{"n_layer": 21, "d_model": 256, "n_head": 4, "n_kv_head": 4, "head_dim": 64, "d_mlp": 1024, "vocab_size": 4096, "activation": "quick_gelu", "norm": "rmsnorm", "norm_place": "pre", "norm_eps": 1e-05, "positions": "rope", "rope_base": 10000.0, "rope_fraction": 1.0, "qk_norm": true, "attn_scale": 0.125, "bias": "none", "tie_embeddings": true, "parallel_block": false, "init": "normal", "init_std_qkv": 0.03, "init_std_o": 0.03, "init_std_up": 0.03, "init_std_down": 0.0, "optimizer": "muon", "lr": 0.00292, "lr_mult_o": 4.0, "lr_mult_down": 2.0, "beta1": 0.95, "lr_head": 0.00639, "warmup_steps": 112, "schedule": "cos", "final_lr_fraction": 0.1, "batch_tokens": [32768, 65536, 98304], "seq_len": 512, "doc_mask": true, "train_tokens": 298100000, "steps": 5094, "dataset": "wikipedia_en"}
MLP neurons of a small language model. Each row is named by its layer, matrix (up: input weights; down: output weights) and neuron, and shows model dimensions 0-191. Each number is 500 + 40 x the weight over its row's rms, rounded and kept within 0 to 999. Numbers have three digits each.
After each neuron's rows, "fires on" lists the tokens most often at its 100 highest values on Wikipedia text that the model never trained on.

L5.up821:402502461489515442499506539522523533464504439526549505459463564547484494513542472549509499589478471542552527553488491479593517516404428522486472545480479558564509563524491509547484588458482551446523549597432524422489522491494609537444545464458501467528532460486487439517548561481461529472519477483483501447419469497484468571551451518491483439544490434465526487543539507486434486489446517535467539492516467491473431464521515531487460492469437472505573479494473501480440516504441529476486465499496511495540473464445508449503530438534471538538430527544505472432485567493552490478
L5.down821:500512478539510576517516503566479533526592531550515571567497508442523508471430537573432479496520487530461470452431548469476405455571471500514466488490492456500513601515482487537489453531481461533484536493510489516547486519592502504497484565531506496518581499540501593493493424477544588484505534504427498533534493499472540527452512493513466431453506471497500476480557448536600465529452509496541462447459563524480574520550482464407494539453507541488550487480492532480536457553516463521499508505535476582480500528437558561491503448518501523488525469504472484517460545457472522494
fires on: " United States", " UK", "nd", "al", "ore"

L14.up1014:466531387548450457476507478454542517519474480441479449518441436498502481497447484546484603477522523535533465524441480499543448510477557516464508443449465485518526478517511411490509491467479456553489457436408469475531535555507490483448478514607495543484483497502502507524461456540525542473508438500531539494481559503537481541567477498552479579514557464490505468461447517476534488494520471479510515460541547508445483415457603512523486433467477440465563508507552500504441454470471505520437525563580500492513477462501485432488496522572497425491611543567458517467479463522479529447
L14.down1014:508520527493456501578538457431520459520456545555555425527488506447517486529566528488503433494411527459417502488454412477539555394516512550466451543498448490485487553511507486559558485522461507481465509435489547489501520520459576470520500472447506441440514486539509515485423504521497478560490515540572479554494499484531511453493549580447527471541476456489489484414447478562514484479507501530472528471502494574481488411456452522543526552547489494507461433525389435445448497483470464417467500505468512536426565506512475455509567475535495477501567512511546530465585477520462525533
fires on: " B", " | .", "ra", "B"

L6.up345:453516475423480456542557519438453551495495480493542518515489529542560505473522498534490494496462494455513482515535492469540491460509534527494513441506470505498446532502526491497536488443496470547514507454457469516505559539541555504462468473544420482496578450455451543404594419424475489494483547527511545528492421545548462535474475492523492487502511427445494492497524583491505471481552503477406419542528486539468405483449541552522488609525512515500489506449446509511497551518494564511503479466488574522538446489481447509482508579467444505526481532511498439437454441545560517406
L6.down345:480548520525529473481484537516428464544535584501486415502536550483493486553503509523443547498576542527494450559418605536435454481542494502468558517544496465508545548512514495502534481535487590485440564477529558478518481425473488511533530561499540494502428456522477455487480490464473507525513514542546530516530490473394599487499530508458533539437484556466544538537468493506441490483465538561473542527533485469513583546491466482451493429487509482522480477528448505619487466494529481435494467504474544488494503504547496523439536425482573542499451496557474499502589488476498483474
fires on: "a", "i", "id", "ation", "ens"

L8.up986:515486504527547397501454474586553488444582561542508494490573519548514488526552457468440520504572490456480526518488507473525531480527523494567527548538409474485527489502523424568490426444465445477516480524519523593613578424485503484488450492491443497545481517486562482515455526472560452530467503478532542498429513494499547489524482519522545521548473476522449536428496429479525568433526505504526467507455447448487639544479483490466524518498475523476506486451471488404564497478477500505473478465516447509497512479536525482460494477513447590489514509441508463499522528515619426523
L8.down986:500519470470482493532552553460490393511526498515518470483420480507491523540581460562507471490515455483560528533469518527454459523494479500549596575542482485566471457505483527493616353485475418474454408520534529516502501427429478516518481533516523515539517482540458499511427526499499490470511454503509475513490502496507415511484452418525498519497473485538615491423436502485524509401488516547464540481474543537489456570459551486488448456496471480524476446534511456518520464499486517440521476493530425508496486490441430504476548454465514540454502482523490504495510544461484520513
fires on: " I", "2", "5", "1"

L14.up957:488468516489505455476480476522513539538476556501419507538509390519503475499450522532428595514544476513520523513533551486491462546501520460503475488465510457518513497550515487454541486528515465466552497562417458562581493524463504474548496503453480489493453560492489513509560577518491526569520455528568497590490460566483497539499448520498448525462530517526484525479484505470460451572572497445518491497544444517500457579460523530464469463553491514454521550536541537562478473505519466430397506478528444419507439486462466435435498545563543507478483525586464498595451503493582485552
L14.down957:515496469437511500499519474570525513524471510532511528484453489565508485463465492504562505429487426563434544422470474471497443458507508532483538493557528452485489461524529422469511505482509517519453557403471482486534470462496538479510533480496457463433553559530481483442477459477510542516497465553479500462472474526602540467477476547379435473510487475455504504498504508454511586522539444536444572507501424497475594525458533521449545543488499526586486453573500530529434514448440543521371492518521523495502482454458477521537522440497451478505585482501479506462543473539439503495
fires on: " B", " R", " St"

L5.up93:465518447511523532542516474534506520523488490499477466489549533519493558491522451506459495479509542504476504506506540542461542485491493517528591435549566497556394549477416503539528533535526523448527474477386535541555477516488557508542511444471534466550532479492518538483561503555437483516495463555505477466521478464557418469493457492506570490516504532554548625503473469519509469437523529521532479546417476461508520515450548548469473517498440491457517488528542510427499469525489563495501442484473509466501502446561470513495471445468492538448464548444481435505537547522476468518
L5.down93:499565449483483541529449553452494453538498514465491514484430442419463542447561501558451492536498431519444512514549554464517557502587472448460508436495546501467495472420503457602477557484531514438489451491417473558510441566471445481509452453547498497517520463527449511494409499567559516489408504436507458476515495503511524478455507514497470488540452518506505512489507519493463531472492500439516432537431430520482525484508571545503541542451524544464470501475492469458486475492609533475482452531467510548420541544513532532478401513473478531495489495512493505459469528537455546440
fires on: "om", "p", "0", "P", "r", "m"

L5.up501:496451468467485556448499495479550503483459470508472500512510516515542531495574581479532478478513442483510439502522480507467486556487462426533553468461552508526538445513468440488487457547486529481535568475493543519478526508478454547585435427572614456512521480467497493513489506455546463545478461498462449516469512542510514442522478494538462479478579479474574498501566551452502577497496521512465465503525469489465481585508465510466538490583471422542465501523423468566511472459467486526471500493508507520467446485525447498440516444573492628551513462498461470539534446443405479526
L5.down501:489586468545508529543550477493475541502470512491434450568523476544452478486532556529514481558578529582522508483479482515535544459538534481472516418495503483500539497515507535524502505551501391572539479487541442471518503536541499524457501499468498465507472534519476552548468485493488552466504538514598532491502518493429535565489417494493526453481490514545508521519524414473525471486483497511436526511510528455472510511495513497508476460497526492485551524469480451530493584516556471552513474478516485418555487559498534460511412465473535477515549601544501527432379494465402442507
fires on: "b", "v", "om", "gr", "ak", "ol"

L5.up814:512578561539511498378466553481493532488415536431523514497523474489450454479483468476517572487520510499472572429468415498494554407507452488463514525515560485490566428474549490537524553484568492523529490421502464439545544547455479506498510424449434573449468476548464540490453520549543495484476478449476524507505542476484534422497442512494439461526505543562486503508500494522586523452487509483516506584570459442503510466444543452493515454551516453545490542489510507482446463487556591484435445470525513443509507522452507511484519583528528557491547462519518558526515472494508530470
L5.down814:487543468555525472477439462526563504457482506495572530542492539513566431435480524531522525396542412467518580500529472473547558471509482531565480495537552497510529424480555520461543391425446520483478539482484507531533621456501446513540566439468487592536537555470505500492470564475457480483461496439448524480463454510562491519496525422501550485527506522526508501586562526491529537499586563485522443536514497494494522464531497507478451490537507470559400527419542466500529510452511529522506435524460527523545512501516516453427455522519498552545456511495583543553485478488500523494
fires on: "'", "é", "as", "es", "ad"

L8.up499:531532478471501430549497508573515485500551567510447516527508499518527502530604506513375488490488503509486527491473480410509484509483502477560566508535459575483433550519475499539585465500506511555502512514518443501571530457506528590473439536474474503482504407531526440483502527505547525511470509496545548486481542497443495594458490475507549536498532431520485552507437436584521536537554514506491445540545496466403550492608544481503435427580493528465475487525532515475585473450503542454484502517553422476531547452549487480427499498411483547503418464514437472522476496534562494498
L8.down499:441492483508491579563482460484465483484510415551552484478485518491525485505518410500554490505478574466468448498505523563480526572435487523473476508537484435539531441512516490518531444448499461448473523419494542447496560450499521451471523469537561534456546472532467502531499498538494468488385513564504541524534513471521446523541500572552548527540489511591466564490508496456465445416492527489533515454472520451526454533400602424514548417465492492479525512597448474534526433518511468507553520459487511530544470540492556482480531467531465454476467537503506539523525416462563512478
fires on: "2", "1", " which", " in"

L5.up798:481462534567421480537490489558481537509501516489503467554484541490495533410535512577428424490504575531454539483464482554515473523516507526532593466534501508537526446476506480491506524421474461480593530509469530485524540511436460523537475539548523448500447509569477503520553475542504427432451491482507486507482529454616442489495479476482475649505452531545537507469478534503445474558519511511494422539517544422528516499494534550508508561490479515511535525511492538455492495503491492503565502506540504561504455533568483477477438493411561456516473529456514468600467498530476438485
L5.down798:506503543458494509467471512425458453518476533589494471517394493543548488546442449439593442526472534501459527417561527472516590481577506507465458452436521489445404519465533509496512522532455434480512541473551476495499511562514499519494497445553468543528478549527503454547518521516521501517461552538462510535525426519459528468508579521485477546507528447448473489512476498549533436501460459514483547407509485498496477512585490510507464511526497553484541523519496472470528526499514585516427468553461443458542502616518506466517506470575499530478470557461425564459509487573500500528
fires on: ".", "S", "G", " Win", "–", "O"

L17.up466:508492496545560543453546518426424539471572503481554492459524477482493561498433519427465551466529497405448508533488539475448504472503520513557560549528425451566474542476521468481570554467473473502577500446479592497474491478488471503474448486545474502530474477504539437499509462478506566457488507599531489507467523515501558485437493600510486499537530469448448527531505495547463479478513528461471517516509459556500559493399480492412538497470557525467543516469505516503479477459532390514593500485457522496499529502560506587486389535453552501510502571479454488486423457558544545518
L17.down466:587567471552530475466532501464478521496576506461513487540481448480498521441387517432495527452537485475491496603466529452442529482525527466490531540474484520529495584526535484516535472518471529516563529435509548524465485480492497572468521555512536401510570550472556512441435518457487527463480530562485490504514472458463539489428515573511447569535534478503538500510547479552457462466422532442580494531453479547516553552465476527456518464457599466495472523436510522475458476489563453523670498471450551520544522512540555535457482536417510508533522538465518507493514448528539516497
fires on: "s", "a", "\"", ")", "er", "i"

L4.up861:538552531442426440467523505470424533540486436506526439500484592476449451482407566520485528467483496485450493542490459568557469470479508482464455463581447446519525500481463508498477533571497550507492500516491509514450515427536556486554480439506502483543558562488466472447529452503417481535483446510508456491412517460514464564485551524508524574550476539460529545454400503448500533491501560508484482498471532490477462493478510542479453477511511543504518544517426475517589523504500580479480458506463517454482459525563526498551419475486536428542510549558456464533445626475472546523
L4.down861:513467550510448491483455528463536462496519622553458521548475411450518462500434526551505466542541550533503526562520490501492450498549504526544428475493550538421527462499494489475546424555519493479442494505583474456479495506560442487576596508567495530493452589513513424592475461520506449478492462532507440513523500503500493493403481478544510549534575468475486429451446506514507497515475470472512469483519480571533507536541542539521485528476576543447444524483522479485526565439492525514425524525519439510453480507511519523511496549545519511501493549531488523476505486563535490528
fires on: "O", "–", "aint", "rick", "E"

L8.up1010:541530509585493546559530537433473516581515467479397463560573469518449467509480469494433508546494428427529531462506488493427478502574494555481510483511498513469534523511494519482506488502543510507470523505527535584372484508500551553503449479470518519523586431532510502481475525446491437478496452503493447508488499526475577478540469541514487439492486513548556505528491554542451437475492535497512539557621446481534525540511488444496489488501475495485524566532512488545396557503513483444487495515492457496451429517454439424438487505492520523516531592524599505441546484490458447531
L8.down1010:482500374507478564507470432569488485429456537408527508518515480518500356525559516563435513489513512497491605530505464436422431524543541453500486461523485459573554471517530506491540481497522473575522514474468433513532596538520574480492513439500526434523507527500532512445515539487421526450472570506574561528490459532507530537521505502508489470536485519492505493579546513411487507457497534479503506475526447465473483480503468474495543500472474484502510535501500576443503486465434458511412529551458460471505532505453530534541481448478470484526460502481579467448460575468466445447
fires on: "b", "v", "|---|---|---|---", " techn", "g"

L4.up853:553480519488485514512524464435546502494517481460534487439511521424487428525590537514458551409493454498548529445481570455546476532449459565513470484469506478569549509507560514487433519543442549526473539489524542459504511521441472562535468482461517449505460540526528521421485510496477491483540554449480505546497561518513539487444497528499469473555385496490460491493551531484509519493525529450465450481496501601404532528516435489526494487451505533455513471505533461498425456457530514517550521542517507422450526438471512519512468544469587441426500451531516579477557522570536464542
L4.down853:490455573472530518486515436500520525453491517543523479494492522537466469539447500496484519486528582537560523480549491559535493450469525511501476479459469444446469507515510472434462468462476476504486459474510460450449450477448544466537454460462483573487588521478570526468481522516500560471488530479484512546505457433479467518517577569503532451511532500512502512504510555498482496548467441459495448516460517526480543580483529421508539551443525456484470581471537378532466414499488569566435514516483511402499463550522544503625511480549565558522413492488478504467516555530481454502
fires on: " en", " Total", "o", " cont", "omm", " dest"

L12.up124:533542494561473469510491563464501535537495525442566496514465470462436506524491532509596455502441482445579529581510542491555508498461593535502467519535521526491447500457543491483500530526441515456567465502531490461551470443458494496565528536506521470483511545471478510499540487507551515468428478575490436446541480489501412543503605520451535516450474517484517475479539484472497540500510521485494448518514529471482549505452517525478481529451499561540460497525443435469512524459500533522533421481500527456488473523497469504410584527547499471506476481512532507460448467540535456452
L12.down124:493490490496546510509492508558495533480445552498556493488510538502498500523491509512465445539485485441490512425545553514431419496529535449491568471537480475560572550500539461472511573483479550518520521478543475498518447564528550504517447462535480512497462570422407489516549463541526484487429442520459484503511501488496496537460536556519492607458520458525498485486634513506466442508544479479480469592440530522474496483481499496438487529484501545425457464457467498505415537509519468434531494404487492475463511523514512557476420490483568559515485506533455557450471495544502514422
fires on: "i", "r"